python train.py --n_layer=13 --d_model=320 --n_head=5 --n_kv_head=1 --head_dim=64 --d_mlp=1280 --vocab_size=3082 --activation="swiglu" --norm="rmsnorm" --norm_place="pre" --norm_eps=1e-05 --positions="rope" --rope_base=10000.0 --rope_fraction=1.0 --qk_norm=false --attn_scale=0.125 --bias="none" --tie_embeddings=false --parallel_block=false --init="uniform" --init_std_qkv=0.0227 --init_std_o=0.00446 --init_std_up=0.0227 --init_std_down=0.00223 --optimizer="muon_variant" --lr=0.00602 --lr_mult_down=3.0 --beta1=0.93 --lr_head=0.0114 --grad_clip=1.0 --warmup_steps=200 --schedule="cos" --final_lr_fraction=0.0 --batch_tokens=262144 --seq_len=384 --doc_mask=true --z_loss=0.0001 --train_tokens=1276000000 --steps=4868 --dataset="wikipedia_en"
MLP neurons of a small language model. Each row is named by its layer, matrix (gate and up: input weights) and neuron, and shows model dimensions 48-143. Each number is 128 + 24 x the weight over its row's rms, rounded and kept within 0 to 255. Numbers have three digits each. A neuron's up and down rows have the sign that makes its largest values positive.
Before each neuron's rows, "fires after" lists the tokens most often just before its 100 highest values on Wikipedia text that the model never trained on. A number after a token or word is its count.

fires after: " " 55, "–" 22, " |" 6, "-" 5
L9.gate728:063168113133111096147104122139102123155115158144165125117154128124151151148051100151130158089119136105143135176153136097107130106152134120105142162103121165148110128138170086149122113113150098151159162107125096137091147104114091110125130146173151099146150097138137113122116146098097142154
L9.up728:140107141121127085129111096110134117130169139126084192137124121137143112119153096140161147088126105096151105114086132135108111140140164122109120122130143115171108103139112138146190094150158105090144092153140147126152152144119157185160150176139089152115120078115146134118106140102087108153

fires after: " f" 19, " F" 14, " T" 11, "T" 9, "if" 7, "F" 7
L4.gate764:104148134114147125134106134150101111128118173134127133133111142134132161136107171152172172113151138109141179121143090158106137120084112135113133164158127125105106133125131095116124106156102142177119176119122127106157109104099149136118174097124126138083137171122098128156146122079073141157
L4.up764:091118075100145102119116114086130095128156136096154128150117176125099127162117124132118107149134159136114117123135155125143133133127101138160094131154147108160136134119130145094106160124129094118144078110129147148126114119124130131160152102104094109143119171142144164133140176110119167121

fires after: " U" 15, " conf" 14, " f" 12, " United" 7, " F" 4, ")," 4
L4.gate710:144086153145123151127128126154113156115154140113119108136149144134112162121111119135154117131123127128162070145148123118156129123137090152101129114061112125119109145128134129107130105157119156118154143093100139124130127142116128158147122100085138124127080105139104107152140104134147154155
L4.up710:124174112117120104123108141073199124132112160094134163146070157107143090180139167132123109155069155124140164140173140122141087111148107164094116120129149137138131135145146185128101166097133119167138104137155131164120092101151168148127117129143154134132140136088111106147063182124099159107

fires after: "5" 11, "3" 11, "0" 9, "4" 7, "6" 6, "36" 6
L6.gate399:143098117177176132105140095113126115128155149135152172118077146124120106188124095104125110138158103115150141124098141132121116130122135117125151141091148095143148130098113146101125134138110124146118112133127138136127161099112119114157119085134117067186132167115096139109135133130134147077
L6.up399:122135150133106153097087105155130155129113147092096114140136116152122144140148136130126140118079133092130147181093159137151108134109095158092141119134160111162098112160115108160130119099120149077135181120104163109095130168102140132121096125143154103191117113138139128128155111126109101107

fires after: " |" 47, " |\n" 8, "f" 7, "." 5, "," 4, " " 4
L9.gate446:139105156170168145135164159108098153097113129120132140112148141096157131098126109163135111099031159146125196135118109176095128115123128141124112115077102123118124133112145151150098101127105148151103138106094110145091154132174140104145154148126114137100139065152130150140139129097141098105
L9.up446:139102129150107136138115129114111127091134116158105144115128152120136134064131168078088130109103141102138156149116133157095127105144110131105134154125181146147131160138108121105099111158100168117128145131151093162131110163097140141095114149153139113121139156117164099147125136124187109110

fires after: "-" 21, " =\n\n" 11, " |" 7, "\n\n" 6, "\n" 6, " S" 6
L7.gate332:130117138174144126153154090160116142109117152124110156150117142126155162145131151152155163102096126129130107136128091126153116138141125119123118148188163092145162158111111114117125090112096106121175142125097123151133144117142151109104117129158125097099160169159159112124148110109127146122
L7.up332:126172093129122141112078085141138135200112144106132166113101121128140130121116116160181142117121138121144127102110146103107170123113129105109142121111114123152125099108123143103122101117131133133142156148162133110126120147114136138112118130138126150141120127165143123104114080141112088148

fires after: "3" 16, "2" 12, "1" 11, " " 10, "0" 7, "4" 4
L7.gate1018:110149120108145131122132138099096082107142136165111135145108172122127134126119070147100153152150107119143101127137163114137110130149145106111135139117125110086174180119138136125165106139130081120097168113144173126146138137129146127147113115104175129156126121129160138104103091124128112089
L7.up1018:140099100148102111141142125117148133153101121157116106157105112074093125122095135137116117156111123130147128115119145101104138070144132171113102160064150151144129143165147137129119114115105157149100151104101116069106163107157166125113138091166150097123135148164120108133124132150095129100

fires after: "." 44, ".\n\n" 25, "1" 7, "==\n" 5
L2.gate801:137133134150120161105116092177135174182175143129131119126147137114138147147116130086101159092143142128129174144098133149126089100111138109159148099100146148188175094116162146098150127124140152157087112117129106173159116104141115104129082127144123090135111124138127111162137121142077170112
L2.up801:187130164155084146125108153137158115124130130140107106143118166157148169142115116136111130102138152088132159135154151123143099156146138084145145090118139145195132108070160126143163167134162131141111155083107127145130137161129094092129092115161129120094104148200151130172147126128093151123

fires after: "." 56, " B" 7
L7.gate132:196143133131127136107156129160135147117146090110103087096139067093149118148130150156072135084111112154093131113125142167119145105098132100116108142142097147153131074153152144146122129133107145142117146117103090116113105108159133116156127158143126134088161147133161130145134132125111132123
L7.up132:146155114119102128126087141095146168170144105136143148101169144136106126127127181119152105092131212133150131101166123174070140141142119081093089154099132105140116125117135139095113115142174134135121106165104104058130128139148152147117132123179110133131132126149120105109127123136129139127

fires after: " M" 20, " m" 10, " Med" 9, " S" 6, "M" 5, "ootball" 4
L5.gate475:120141133106115122183104134113138132122149149167122099129099148137139090122121134130141130137103132142131164137131081101095128126123132104113141129152123133129084148134125134135084123093062114121109136096137123145163103076158107094134102092122185132156124116125153140149152116141169100123
L5.up475:138148106159112141096102141099177099154130148171147143138147151156106164115141123150082143180123139158132086165124107139155133151121123143144136137141134114166099125115141124140150138102169083167132119118093129142117106135162102128120144135127168146108092125135112136134167079174128145092

fires after: " m" 34, " M" 11, " s" 6, " f" 5
L6.gate1144:099134104137144137141167130105150122088179116130132114150122120145071120130164120149104112140160144103118128107134111108109130113090173094118104131122102162142144131143111166094116172132096131178063127099150118126141151156125141102147127143133146110103130104164150165129121116118133142141
L6.up1144:123102131155141150133086149120162115137122109167146135130116140137108112151138103122143122131115155139118071096147133116118139133137136134105134123146095107140102099090107136131144078121129112160094140109098105138136188127105103087132145182102146141117138148134152148151116136172153159149

fires after: " c" 12, " H" 11, " C" 11, " r" 8, "|" 4, "angu" 4
L2.gate373:120128139144088119118096108138179154129116124136155149140126121084108158109108144157116127148138129134100113127090105151150132113117128106104124130110120088123121156173135134167096129165117119086148124157136132132122138159157104144085152088131135158145105097091092170100139107088149118147
L2.up373:142139148124092156118163131137125161143102129137142146150091139124123103136100123095127095092137136151133153116087105141130132140131119155117142137143151128108142185118092111086131125130133129116139131126159113118125160121087183082140165092144103125138130101102128132142105146140170105151